{"n_layer": 13, "d_model": 224, "n_head": 3, "n_kv_head": 1, "head_dim": 64, "d_mlp": 896, "vocab_size": 689, "activation": "silu", "norm": "layernorm", "norm_place": "pre", "norm_eps": 1e-06, "positions": "learned", "qk_norm": true, "attn_scale": 0.159, "bias": "none", "tie_embeddings": true, "parallel_block": false, "init": "normal", "init_std_qkv": 0.0334, "init_std_o": 0.00657, "init_std_up": 0.0334, "init_std_down": 0.00657, "optimizer": "cautious_adamw", "lr": 0.0016, "beta1": 0.9, "beta2": 0.98, "weight_decay": 0.0, "lr_head": 0.00629, "grad_clip": 2.0, "warmup_steps": 410, "schedule": "wsd", "decay_fraction": 0.897, "decay_shape": "linear", "final_lr_fraction": 0.0, "batch_tokens": 65536, "seq_len": 512, "doc_mask": true, "train_tokens": 518700000, "steps": 7915, "dataset": "wikipedia_en"}
MLP neurons of a small language model. Each row is named by its layer, matrix (up: input weights; down: output weights) and neuron, and shows model dimensions 48-175. Each number is 500 + 25 x the weight over its row's rms, rounded and kept within 0 to 999. Numbers have three digits each.
Before each neuron's rows, "fires before" lists the tokens most often just after its 100 highest values on Wikipedia text that the model never trained on.

fires before: ",", "0", "her", "e", "12"
L9.up619:457478527505507525485513490523473509521497488459482513482479468512531494530507485488482525467493479537440497512503443486501489506502524508476516515517507498504500506485500496441520537458524504525444473489487511541530478490509538487538500492462544513508482476546499471520515494491439505461545481473532506523468521525482524522506480535503507504521494465444540532464488522503497494482511
L9.down619:504518521483519468529483486560471504530486516485507483501476498490510530493473485477478485478454510497507496489499504530505538480515491506511486465499531481506509516502493484505477473489526495501511556509483515482498513488508487516553483503524526507464461475517485472552571509522502535452542475489473521482481515492481486492491521548518450491419540477523530521515543490483511510467451

fires before: "en", " (", "i"
L6.up632:448494497470485504491515457506505497488490529494528513532494470525476518516470513499493505490505464511478475476505465492537514460483511517514536509498523493478518491500454490520483488529462498478452504478531445539506485543494514488496512538459451493512474537560528507473544498551473435486513488503481485484503513540495524490544513543486525532465464544536510537492524531494499430447518
L6.down632:466475504492459511494482523501510449494494482494494520525451519509511471495467528507447498480472542491510469478510498522497517499487525480465516508531467486519511498524517507508524501560559499474548500501490471479505500470477472501505493528525487506527500480477509520519495554473537475493489544465478499520492476502512517557562459523488477504499508490524468469488478472472529501519464

fires before: "ough", "an", "and", "a", "i", "o"
L9.up608:523515484497491489496489504533466535544502513468498468553501493467494493515507475497476448505511475481481521541493510473548495508526478516468487496503510468502478518500476486474462476434511505482515510529480528516514525508480531499467520527500490518487504525472519486528541481505520428495506493501486513510496518506488511476456523524499483523502503423500509518508488529493505506515476
L9.down608:521498527482511510457463528535447484490527497518506515478473484518543485489480496492515504495494528517516508468527519517500523480487488545521505480472510464477506473508496496502506486520489549516519493502517492541571475502458540469524484507512514494554478493482490543503518492460493504491474498520487534495506484504520501489555504505515537466458499491454509502449547506516500522490484

fires before: " ", "u", "ain", "un", "od", "and"
L6.up250:524504546561471491528520477539469494539475511518560516534501464535549492548506454470535499500481505501489461481535527525482446479516501510495542514468529460479523547517515549484456527509463474508515554499475496475522547485466506548503485520473461475477526517491507509500479493509502519481478493482471533472495539488479464517500492472502508504475512542537485517496522537502468485491484
L6.down250:467460487527528557517502490560497522463492500509492457517516465491471485516473521487481484505516562573505507516532508473533521508513485528467518516482510505502478495492547527473528518555511487505487478526519535567493486470507477467511484507470475506502499530506484531497497471466519481477531475493467513452557525498507541515469505509491494523457492530500463464483504443509468492487469

fires before: "v", "f", "p", "per", "ath"
L9.up197:409486487491489460512494497469525474489497527523530486498505562499511496505523526470530527437484526518536471483548523538526514518519511511504526509448513487565528469514491491477492455481519526488527496532503511533526435474467480538508541469509500496506481482542471494508513504470528480495474529531527502478476500540471506488503510526490480532489501495479468515501467492495520513520520
L9.down197:536508483517494514474478509509506519454453489498459501535509501527498557504497510513510479525518489486496554516500517513479501489482466483479508497492486495525491497520463530516518517493460505514531439498468494525478518521522520541512511508478535497488502487505495538469476518532523525488517501477571499519518489515489442516495467490527525491493495488528464507476521500459501494453471

fires before: " The", " A", " He", " H", "\"", " It"
L6.up476:492488502498493517521499466495448524502472527512490505523485480494492482478496497537544537467479516518518474469492477519522513507528496490490505504522521473546491485490475488543483517512529513510525529523515499505485511518528493588486533480446509499490503521513501481453500471499495503472492544512451497472544496520519475534519512490500508513473490518445506559428538500539508524473502
L6.down476:472475472491520496501468498476528474524495507477497515513468493527478478469466530455493507489453493467488469470530502482543474543516540467467507520475505470507457522470481499505524502490521454505510514515510538503504524476498512508519526508505529504447514530576497488459509478496487514494503499539506522515509496503499502508500527467495479515452490469484462425528512461545516501476478

fires before: "l", "20", "le", "ct", "ion"
L9.up46:478514504532489453522534493524471475497505480446498526510505531495474507547458525484531524518487476485515500532487515531478500527505496455488528525495512522516505500508478517463492460451546512495451480511460487511516492492499503496548501542468502470545514504501508468515453486453485482480513520521532486513504507491504505457558516543486490516506478467499497518522490534481472450481484
L9.down46:511497475476488521533462490519470496524493550499467478494485493503517472530544519516510517485482519477497511530486502516498497512464489519508468488472505471475492475511507501496509549524500536540445511526534466476514502480518552499499492502488513530490532496494503459438501494506493477513520527522485514511515492521461493487484485501466469448487512476501506558489479529502512552528456

fires before: "ct", "ect", "m", "et", "y", "uc"
L4.up502:504485471540547537575479484485517473515540515471508498537479496485477522529532563496491474470489523542547505499512457517543495527528537488496488493502515507550473487492472535525526488504495441505517471521475502527518470500494478502500477510486538478498517499489486497514521519470497474516525564532483505484460491515482521493500486554479511503465489479484448477472480477533532494490530
L4.down502:498528503447476469513528530555483481500471478523474507507510487491486474524519478493459524486473488483456507486518531538456504482467538491514518555472514504531559422514503481481505495508499486520479493492502454546494567497514502468500502503466421516488514470507536544486530512549518467522540464527529449542506522491495519516510526505485476472500497508505505514506523505520479543488510

fires before: "==\n", "er", "==\n\n", "s", " "
L9.up452:524510493512451467519508522491497522563488510525526493531491485561500475492518483470533507473456511507506473495528523450498485541502518499448518569496542457548529476544477506474522478510512473439480513492534488518499486523515497493519506476480505535497485534523534492490482497481490456470537518480518524495525528511518521479489569517523501532480468463495439495556498511482536522510465
L9.down452:492500528496496487455522482546521495480459513497504534492499486508525511477490487491493481501529428511503488471547474522506483497516508498476525489477548521489503509490526514512452481490502488519476538492461519525521522495500489511497500506521497499509500539496455523473448514518489473514470493500525517492448470493527514522477511537550506537533492498511513508516505545468458499497499

fires before: "en", "es", "ial", "a", "il", "is"
L8.up183:489508546478485538545499485568511472481514545439500506528489513530555500545508503571525462461482523498539469486476490518530470463533528525520513494518480492514512443551475484518466480519458502526473526539513499532525509531512489497520509503539498488479531524491459493468519459520480524496470497504483540485502478511519501517476477523542477475508465501513468517526467485534529464496494
L8.down183:450499488488516481484538532480485466475500535517464468501530482459532453543514499507534484487517477484474540489513570497477530483506492472501515519483465513509481510497514532511474510504503456490528523491461499438492491496491471513497505475511493510515457503497463545530503506513473494507518464502516473521484533497479502512514471527511477531526501503556482497473493531522518499506513

fires before: ";", " —", " G", "|---|---", "le"
L2.up61:475512476517519531524448520489501525492480474476534503472479521499457502515513486506475527498490480516464499500491521490534476500537489497503467486464526460476516498485502508544474534480477515489520500500494516500512487519524509488511500517458513557499467521507499489472500528507495488510524441469483469474511540503469485500515500488476509499505441481454535507463507491496491471554519
L2.down61:508510472480490546484474526534470491491501480506492488560468480461472547533483518486474526513525488522476517508508494520538509499513500532506492493513499536517514481510460479457524501522493519508495510495509467523493489511547482453493515533514489522513505506498498500484525536532522489525529461473516470525497513489493543500515500488471472498453491475506515472462514473508511488468519

fires before: ",", "\n", ".", "\n\n", ".\n\n", " The"
L2.up165:475486514493505499511529485483510519557480504454507504531475468489491453487519489496512511488523507496527526524526493515488487529527501541480516522522481464511499520472499507502464492518489499510508536533503509520464497493464508548519514486480532494461530514541504468487495465489506478466531514503502505483475483483484498465508459543497477477511484514523491529518515466539450531493504
L2.down165:467463474495460504500478519487539511477505498498511525489503468528467492524490533503479515512504499489507532536501503525519470511522478494476528543527523520477472488540535489505482442500451506472506469542476483534526475467462506493506510470558490503486477458511509427487517519536513502484510487486455513479538504504486515495476493525519505484494477513478537509453446543472453492505489

fires before: "ch", "x", "c", "d", "ment", "ion"
L6.up678:496503479553491512482525485534471494476494504481488504537478495534536503536535548503488486490495466510542520535480446511506440542484520478489495507508502513562474529538516512476466487464481504508436511488541483518495467523452487493520527525483505505518530462508446546512489517467493482545527491485554504468470482485505520476529499531524529471515521526493502498488482531487514448496464
L6.down678:499464523515502518513480501539490491500521502496467463465512481476501467512473509509521476480535513512523526418478501448515516530494551505492524457533489491474513504506488547515508478532488534503481515487483492515489503465525537518527542487513503504532495482495557460507465521456526474516481515541496491507474434532508489500480516503531483537496514493495468525510531457515519490513526

fires before: " The", " In", "\n\n", " A", " O"
L6.up113:491484510487517488512476523500495525558470539464484483498510474480448480468504483503520525468466520460508508493500499457512450496499481482471484493501491499522491498498535500492519479490498477504564510541500494475545506481500457507539449459467499488458530493546496500496469479465498454483533525513530528474471473500481488489499524487526537488527494478499485495516536537506514499488515
L6.down113:496535528472493507520490475459530504441554477474478517505512469521467453558472525493542495499475481473451467516520493506507507506490519504504536532520539465550561512481474482475475567480509517500497510497513514525492486510502509515511429510483514505498486508533509512442503555504527487454495527531471470467507518498517523500468533478475470460486463508499502491473480478492480467521501

fires before: "ational", "ct", "et", "ro", "ed", " "
L4.up186:503525514498504469531523479489519508547541507464490464511514514563486532548532527473503471515551470522512436484525491513544477498498501518506504530499484512492445487496500522500495470494554494513463492508491460543510480525507543462551484453456522475518456513520527512507493493512491459483504502515545508461514500461485500464523455482552524502518504511480494531512495541491548463515517
L4.down186:503525514526503461520478498494523525515557445508477516528498483516514490553523531502470527492498470506508515491506524488466482512474536528507510481532496504481517511498458520533489514462460536491477504525483527490493497518530508487478480504524491462458491522521523498487531459471468515499447459467523444492488529483522516498503481530498496471477525494503526494499516510484473476517495

fires before: "v", "ut", "l", "x", "d"
L9.up121:489493472505480485533452476508492497539475476476449518501441560505522515455503541525507519471483479570524425574524515499499492547524526502484476485495490471517485530473479471551473491512507499457504512492488503542508498440479479517491482496482490482515529516470496525481502481500492499514502491540502481470494520505500505465518472544544514520509510479506491473506495485588518452543510
L9.down121:527493531505520470503503500558489469516452497474468470469513463533513545498476502494518524506515564472443466527495488502472491505498506503507535514524485530459520469557519512489517499549534539463513475525513492512498469482488524516493511520498507498520447489498452525542537525470531493477513520499464482497510490519544468478512503469502516445481512534499530490523486510481540480478480

fires before: " The", " It", " In", " F", " H", " He"
L2.up639:512510480485461508517480496506497490538454501491474487537499494513478457528523474540488546457462534511480502527515469496547504475503519516499527475506481480534501489513458498554474484460547449529487545476499472485469507503480539496463503512511483500491474522509490493474531496449512409467493550537485499518501518539521478511530496476522533535500460525517479501468527505552503447525489
L2.down639:466512464470504459529529526469497532477468488503501476491490510466469493507533530483512482463505517541476471485502555519484503522472494473469491497506504458521494497487544472531494501467519503497474504484532471528467490493484525520491487454497532484480528512464477504470498512506535464478516498550500496480528495539518459511519497479497489514518492547467453454464543539542458518438501

fires before: "es", "ut", "et", "er", "ed"
L9.up379:506484510475499512537443493552478533508501471484455506543443542491482515546480524524494496441475502486507532526464488494496483503535484487504501533488483521498554468502485528539538535500544498478486510520493498519479528550547507498488485497499503517488517494488515482514503471504499498502516480482512464504495511497533548482457518526520517527474472439469492494527485514488493516474501
L9.down379:504483545509514505497510496500514484467496515495513510557531517461501481569527538463509503498498502477494533495499452519500490454511557490473476491484515474460489489502477499519467528491490511514518513514526425496482514461495492525482531507475504481493472473481475550473485535472498509485591494525525507472493451488570519535508487492501504498476530475518495510534523482469486519475518